From a checkpoint of a small transformer trained on Wikipedia.
Size: width 256, 4 heads of 32, vocabulary 2048, 6.04M parameters.
Training: a variant of Adam for these matrices, 9119 steps.
MLP neurons of a small language model. Each row is named by its layer, matrix (up: input weights) and neuron, and shows model dimensions 0-255. Each number is 500 + 40 x the weight over its row's rms, rounded and kept within 0 to 999. Numbers have three digits each.
After each neuron's rows, "fires on" lists the tokens most often at its 100 highest values on Wikipedia text that the model never trained on. A number after a token or word is its count.

L4.up7:452535460463512447513518553543592550500499447528571486452414493610484500524488468427498558507463472552507521535455515523507499534596543507532521503471559552461465462522498502509439543512423472493464453479463492411448515535531549470470463482462500416485504594485457437597590515503467541474481554477425522517510359531531500533494409523491506537472591479445502531508437549460463498532512511540555494497480511555463517514530539432489513547455548536489515518483465495433501470471498492580535512480552502559559521461498522465460517517506443476493473466463475459475499558556513532529458452549454467465436481438589540463488448491473502530504521498536538513418517552511536458467474486517491499517458472439503508547515543488530547552526491484487452520500491481544509454472518452
fires on: " sp" 59, " Sp" 22, "sp" 15, " resp" 4

L4.up594:554510521621552498514493565480541487504433516481493518464419469520560531598472491520539518511496448538531488514561508456490409486463439489472503597510488488493473461536534453533500517497507566557464469561497531522428472402494559418512448579553475544546546525525478512476528516490514529548447545566507484437481458423549484538425466525434523461531514544494480522506495507552501512483497499492486482455526522437453468423460471457523509613539515515456465542457495537467459513432492496509503517500510516518478503518455469460498443567490435454504458529510412470463503472437535487473479552489528493535481490515508517507562526482441496479455505452505524474438574545568525483483473511504496501506530413386517452466490511494477552593505570546515520508472499484521547440558480429
fires on: "c" 36, "os" 10, " |" 9, ":" 6, " rec" 6, "ric" 5

L4.up591:511494536544472529557539529480477473561534509493513494492445492431417397507514501465477576439583481520524507566511550523462414519534515601559538545427535502412468449540493519513434462483534577497561482515539532501443457476513470456503544488529573510496489450499504454483504543504558465519469506463541462492470517508498511467530467560421546423529481462407453509538520469515495450471504492526534476516540564527527411504494451453512510471504504534411514506495529521488475567462493505531524419531491476528566450461478466503513475392566538464506508503544605440440501437489503507521482510425465521490439488524561577505513534499553508457473488507505454389472518553546462532502501477473500498479457435465490492487472490531454492514523488493517522492515599522444547534554473533
fires on: " st" 38, " |" 9, "-p" 7, " ch" 5

L4.up76:497507468494424492499516480441506599522480439474512542533510514496469498541496546512528483565461472429414468624542539509518462517538513530459508512473461507487508402500517459510480507434546507430546426557451473520420496536517481467466508542529546470494434517509555499513536439489517493538521606482438498439543569551549470494466436483490493467538558474460499472477536430503524513490482499510512552498482489514482503457468482511519527525512543473521484470565514430562556518544527523479435537510472507498546494495440522520497511514538472505489485477495503507483539518534498496444499629519439525508427502512452496525423581462539506449445494536522563498420518457440525447494488520374501496515561424422495461522607508482433542453525528524514468502546481514492472547521542414
fires on: " in" 48, " m" 6, " on" 5, " " 4

L4.up741:443448507480499496449519504431446547550517531491503482516426507477444536434463526585528527498465521435450544547375517539519486525433548446594460542479510571492458457532520505476488473478501521497509499540554449483478500560510499487431463480485470518482466448478468445485448514530457427446499518528505520565497450553490502533477521563503541431541526473508500508464462493502527560494477627503552471527542517534467536507506468482506449504464547541407483479501447489537404567592527526541519502551501515459567460453481502505516507516567516496489487469437465484537481542550543506515571526441541540515493551523491517477476494533601485408489545552490556453509576517472492424545508441453523429481487576515549501528497443477479469534556529513483438473491450446472500513558488489
fires on: "st" 23, "p" 20, "d" 16, "eb" 14, "est" 10, "b" 6

L4.up68:501517458512471438567434531412519546520419545454473478546493542478487446558471477534472499562559456513481516522465471481457508395534534427564514550482434540410541517535459500465492536528539473478482527519560449451609512467482514453566565539551519549485479592486510518464465519467485493524489518451470485507534536428523521444504514419448482498465528485553480486448542470531553490529494512511471457495495447564516458518507495479561482479538553531487459428544461518504499612522443470473473505473446518488535440514524537475478459391543483482561526500513577528498484514459533488494446526534468538541499456522491515500472487465531481510514408517555549448493510491560487426596526481505532437432519536524512442473560453488565476488500509529496511495550512447431513560553470526
fires on: " O" 16, "ok" 13, "ed" 9, "er" 8, "a" 8, "enn" 7

L4.up980:436438527521418453500594480557521440523515509462595542509527494477436550547479379472493476507395547532540448515515590450571498453521512464503458529546514494544478460506547565518499520531538463501498540584469530514476517460482505453523436484500477491546518535487475433483503440467485422521531522560525599473512466576526487480443442503500474473517518504536537464505501465552471492522465508547583479465471501511463486488481492423541492590504520499431483471508477502513475487476472531446487468553500478437485456507471535517513521489537524529450491397517405508505564492475516501560423468524568478528507559487510511493493477482564516415419518503522489453574537428498534522529419520545559484524503540542558529519463439507523550493490471489505497525460479466470515484541415458
fires on: "ot" 27, "ard" 9, "et" 7, "ed" 6, "im" 6, "ater" 5

L4.up325:421469529501525383510606553535524513534436559544500503530433483508444529449471516463475516497544543554524486537464589455525488448519449466488489619537530524513479428520494499460486515448498550482497579427494501476443481454496521454432476514528518489439472570509509489531539551502462479510523523562517511538542541486484515440452484550502516470497517537514513438542509575528557472473463537519509463498531549492525526477445584496483488583505467488493420540458462585469435440526527501403514575576433468453521525492433473498488509487503501478438480414457431462532504605517446486453515515549513503463434475468511496524539426481512474515480528492519476454514509461430529524459523472500544474491505511440564511522527526487524529516476524514512411515457510483446489494554523440
fires on: " first" 14, " other" 13, "he" 8, "ing" 8, "n" 6, "way" 6

L4.up52:500570527469491534483523513381483565479474451507445566517495480501511418578504549571487496508478474487553419526480579555526511529529417483579477564475486600515494391535423524456500490444499457508551484489479491504489496449514405457522460472479513540450500563496525492495480460509459543485498521475491409556554513525505492551462531495514549523530556531477495475431480551532520489494478487508456438511456478487544461465540544543517528545512534495504450467563543509495481497447459430469466505529537569508529570514472501509517549467535439521482480479473488460488448501516413455495443466500490490515526484455437495524436515496507493493522456467467505464439498455550454503539460483478512557488521406514536498445570535466471531426541496539499520542605543530563605491511584487
fires on: " =" 31, " (" 11, " an" 9, " a" 8, "ian" 5, " was" 5

L4.up584:488523524519529481507501508477414519478448544524433494461552482448430424576553409535554551457550470486488503480458545505412538526481487531506569518509500522526447515551423565457495435445531538459530522529540462468476541482502454543455522493583596572467466521440560478510487480560546538455539508521548484489502520507476519483478449451447589550505517456492534518455550404496457479509421550528533493476481524460498458485531442428529517491564491493433548518549513547490513587534405525481500424493581560539522509468495477551499548528485484450545506443441507456477467493482481542474478488487506515518506553452481470527490545491458500428535452511430494464519522463453408507480434522482446509448548495456567498510470505510471511485518471516568480504513435541537547471495498447
fires on: " was" 16, "B" 12, " l" 7, " f" 6, "M" 6, " and" 5

L4.up959:482527474516455523530553582531584520520463466577518470462451453502474474540426557461519565450474472521545449492521467470524495508613478490518481473442421527518481519517454477538489477481463486547555515544512502518491504464542567479554530446414568445425443555482579540524530543472559456490494467520512525479544465427482495483474519583591499538548507502499494601448512532468469464454491538519418481473482466523508522500454603468495496563478548483519425517508454484454504483445481526562498582576526551477459497516489480492522506526515506568507490520454516460432466511468499552512510500448497495470466514462530425549378500495495461498443531499497472547460427532564496519555471408486494506498510503436547513432499503499492513461479457461515487458539507441414518495508525478
fires on: " tra" 38, "forman" 16, "stru" 13, "du" 12, " Tra" 11, " colle" 4

L4.up409:487482535542468500419557504447498506527481564454574486495390514430518522570445476543516495511477448484483544498475509499538446406508492525563506495500536494497487448514532595525522514466490531515466539476442454504520526469530492488557404603493416412450478472504517450562570495541440516546471538550499556436474461477565396571488516469477518507500529524531513491502559459548495572491479534512549447459501565517487483486493500477539501532500483497478457526449450491443504510496432483526503524493415542522440519521422466509521550530517501436459483466494553506551587539402491473488516521507541532494504451517551521500469472521529491463501506486524543507465494504466507489481448590548602452556491476443532460546504468442541510513523465559496430523504561538457477513498494410
fires on: "ud" 21, "pl" 11, "et" 11, "qu" 8, "f" 8, "ed" 8

L4.up574:462469501466546475467546556463519522496506538497407453447381483532408528444518474506522471467510489486527506569460588492536415504512473495551552455471527532450454496523523530526416464424468495521544497469525468502493524561522514465472510434533594592559509548550480486479526526477562455518505460477459492569487475445452511459504510535493575505534467464473419475493467515570534499520516578534441478504491496485499480537446484463524516479496485575557486429556460458490510473506470522542490466549446533428539440458489499532503501413515476465520481550483459510498522500505536462534493525540466498484416486530538513530508477473545472457485528513469555548469575491488511449535468447496567453448552549410499434580516471496550452467570508566484465506512460524479592530554553520
fires on: "p" 36, "en" 35, "b" 19, "a" 4, "y" 4

L4.up665:451461485475511539450568520450479501578485547516457489534506515495512497481496462521474513456483454526547611614501537541535541511461486504548500545460458495557464478547589505503492460455531508511558531482522495521467482456544446546439501529513507536432527411517563454505478523509519550479496471581550456480515514498590468461510469482474488499567515509468457439525485481517592523555511559532497498518524563499441469467460491457505469592499496508442505511439440564435497418580487458489506481511488483452483495569474442486434520504544532492509482500471479378537574532456460550494538482527468589486497487517496535497443453431551503488506501528409475544537525504465480471606501441492501499457480526566516485563490501538466519514523564510407459488509484456476472550508423491
fires on: "m" 33, "b" 12, "p" 9, "f" 9, "re" 8, "ver" 8

L4.up112:444486554572494494516494545572509536470521516509547516487462451482459446513504482491539551464490586491531477497538512406439489477435536452493499476508425503428515467483483538610501452525427610509521431512458443417479486536489470447487584561516490515491440549493476443516538472430504424461492523573528536512449513491421487548489477550461575506532573561479492531557484531526499473533450563487423460435484487568502556507485499459498507534518556521520515505547453490529452521606472491477488468546501491519515522568492513498443468519510447520448499467523525525470474554504527532506463502547517547495467487451535540461485491544470494476484578432485480543547597436477505495473453523513558482462596501503540487502515475508495464528518463553457455562482543492498614473496496474
fires on: " |" 27, " the" 26, " that" 23, " when" 5, " of" 5, " by" 4

L4.up852:590533498474424462487576583446464458531482483511540507457441472514423473538474529534467505518553511511506474467461483563571496484522433441539448488483470504566500519496492404441445515579500530527484486511482489547490493438541491501549447460492459409384513488538553550537513460503571442552498486526480494471451530486529516529486406517467518479577458516527473532522441495533479518496473514531463497537497491505495493524484568499551527550559619531539535496420496502481505452452498488487479458547510514463513472484458545431488486562532514417452448458435588481466503515532459555500405494505520475519391416461509495453481524514519456456474522599534556525516537471486499532528509514520502529470465496434555466478530467459523526533518444490536536546496526488449476508521471447
fires on: "ed" 27, "c" 15, "stru" 8, "du" 6, "ra" 6, "p" 4

L4.up328:527503531457480445543537535500515480518567509452428498505487490486497441551463491415526479469573552481466484555523445456514509509521479505436546455505412580481447489508451488617481559533531497508579478435470470476469478515558524558504440492588520490504471570497510490506599493464515589597478504506505475418391460499546524512537512514455544553485574506501474507497469532533510522461487502503503439467490484483440490502542472539526536516500565531467488570530483518457487525445487555587403474488544503492460457523456570531474526406507474547473504457499468484448532454459474532538511499485526480594522511570531497540433553536499505504487481502459486536452483499560473482502431495450445487467567485410508490547483532507466442528476544473500477484530482544521469553577492457
fires on: " s" 97

L4.up342:523553492519523388508467539437496508506454463510461604439468484518474527548445511429508593481515548550589522480517443525533520521598582509439512533523495555506526430523525450458427562530542515445478491496469469482528456552466526494563541541445499513438458483547480486529516481494501433472515524543516532562534421570519510537491435479559539534494482459451526571465475497503459521497497561501534479493502469490532480501456505488445512550425516523430481449593495520511548424486501498526474506520539535535501499537531480442447544515466448554500545483420529523475464533520454455548476507426492498545468496455501507549549497526473525433526449558489541553488493446457508504543447466546490495488527479446522495522467504449542438435509450480483533486540499584504535551478541385
fires on: " a" 24, " comp" 14, " in" 10, " r" 8, " cl" 6

L4.up232:579595575500491513504467467420592570523428557515452569512476510444450402566457520466475558501534505572490471498471486507423495468468491546432496599442494526536486506523494505522478473402489477393501521510429507437498436618529499515458509573554535504556485575539431496471478492470504558507540497484554420491519515481517532491471526480506486534495459451438454477543529450505531526518517534530521453482523457539518418510539488481535488502492520493488504445440442499467478522467433506538483549510521563471416477478497509511449498563493504446524494495533509536526496470507507423454501532556477487467537487505528462463509501581557436497511481525482500538469496512457477532593473505509512517511531467485534437495519421520469480519513466581510533543529552523427469458547520535
fires on: "S" 26, "A" 16, "O" 14, "E" 9, "od" 5, "C" 5

L4.up119:516485494558509463534481486498503590519478532459428538507499450438520499463507492527503471562538486516535542473511531511550448475475439513599513502498490451524546461508509531468608495397481516431505509529452516555424536489377503502450561574555498451413412471472527517493496520509463417479517483520525489445551546505478468452470468475542536530502535457488554583489507462500514556455537530521549530522483494529484421438534488412539453483535627482568483503457483523501480571498491550497432482492513518461509501491472497501485476545532455517524458485474469455485483457485522473453456527522470546508424480488488481515514516505532491482457533518487521483529539433541454471494434502476513621468609468470534537532477468556493475475519478560488520518482491456458493492530551374
fires on: " s" 17, " h" 16, " r" 15, " m" 13, " am" 6, " in" 6

L4.up675:540529548594554487507512582492457489530506502567515525522454485463468462519538448521534488504546474517524510505530439482431497506439494525507514510475488582461475462526465554541573490446432557459544508553508549522399478507461496511519453484513548511456463560492498482506493456508570467455548486485521423441453542433475473517494541471450531532451465450482540531461576560587541495443502438517521531496507538576497457484575532517520527493565501598513503540462461503484555559498558487504486510508525513457504534496509495507552490511518492467500496495471470491432444568472429427471394493479492541472449496438544495511448528469573456487474527471502480448450551541517398446452493461446577455549561475500486479479542528461477500499495449568512455550415543511531540489572487454
fires on: " was" 54, " |" 7

L4.up960:564502509517479485468424575357444476495444529545436527577518517508523538416496469503534532525523461541523481506529490432522525485421536523507525553524555492507475453560521539488528464426554440430492450474495473475526514592480426562502540555549549474560511529532435478555417466525544512549522498550547500471469498488483472448477486554497559512513517503489418463503490490480528518491548560514523486562530464510498504426451569512571458517525495462494495508482441486497529562476488503545514465540445522501534521516489484479481470516471542530479546540454515517545459549404543440461506542563535502519487497515571566469473495590504454453502524466479480497526461545479471500527459516525506562432523467407594482469542483561519478549475461526448480495478477486434533411472461537
fires on: "P" 20, "A" 14, "M" 7, "C" 6, "S" 6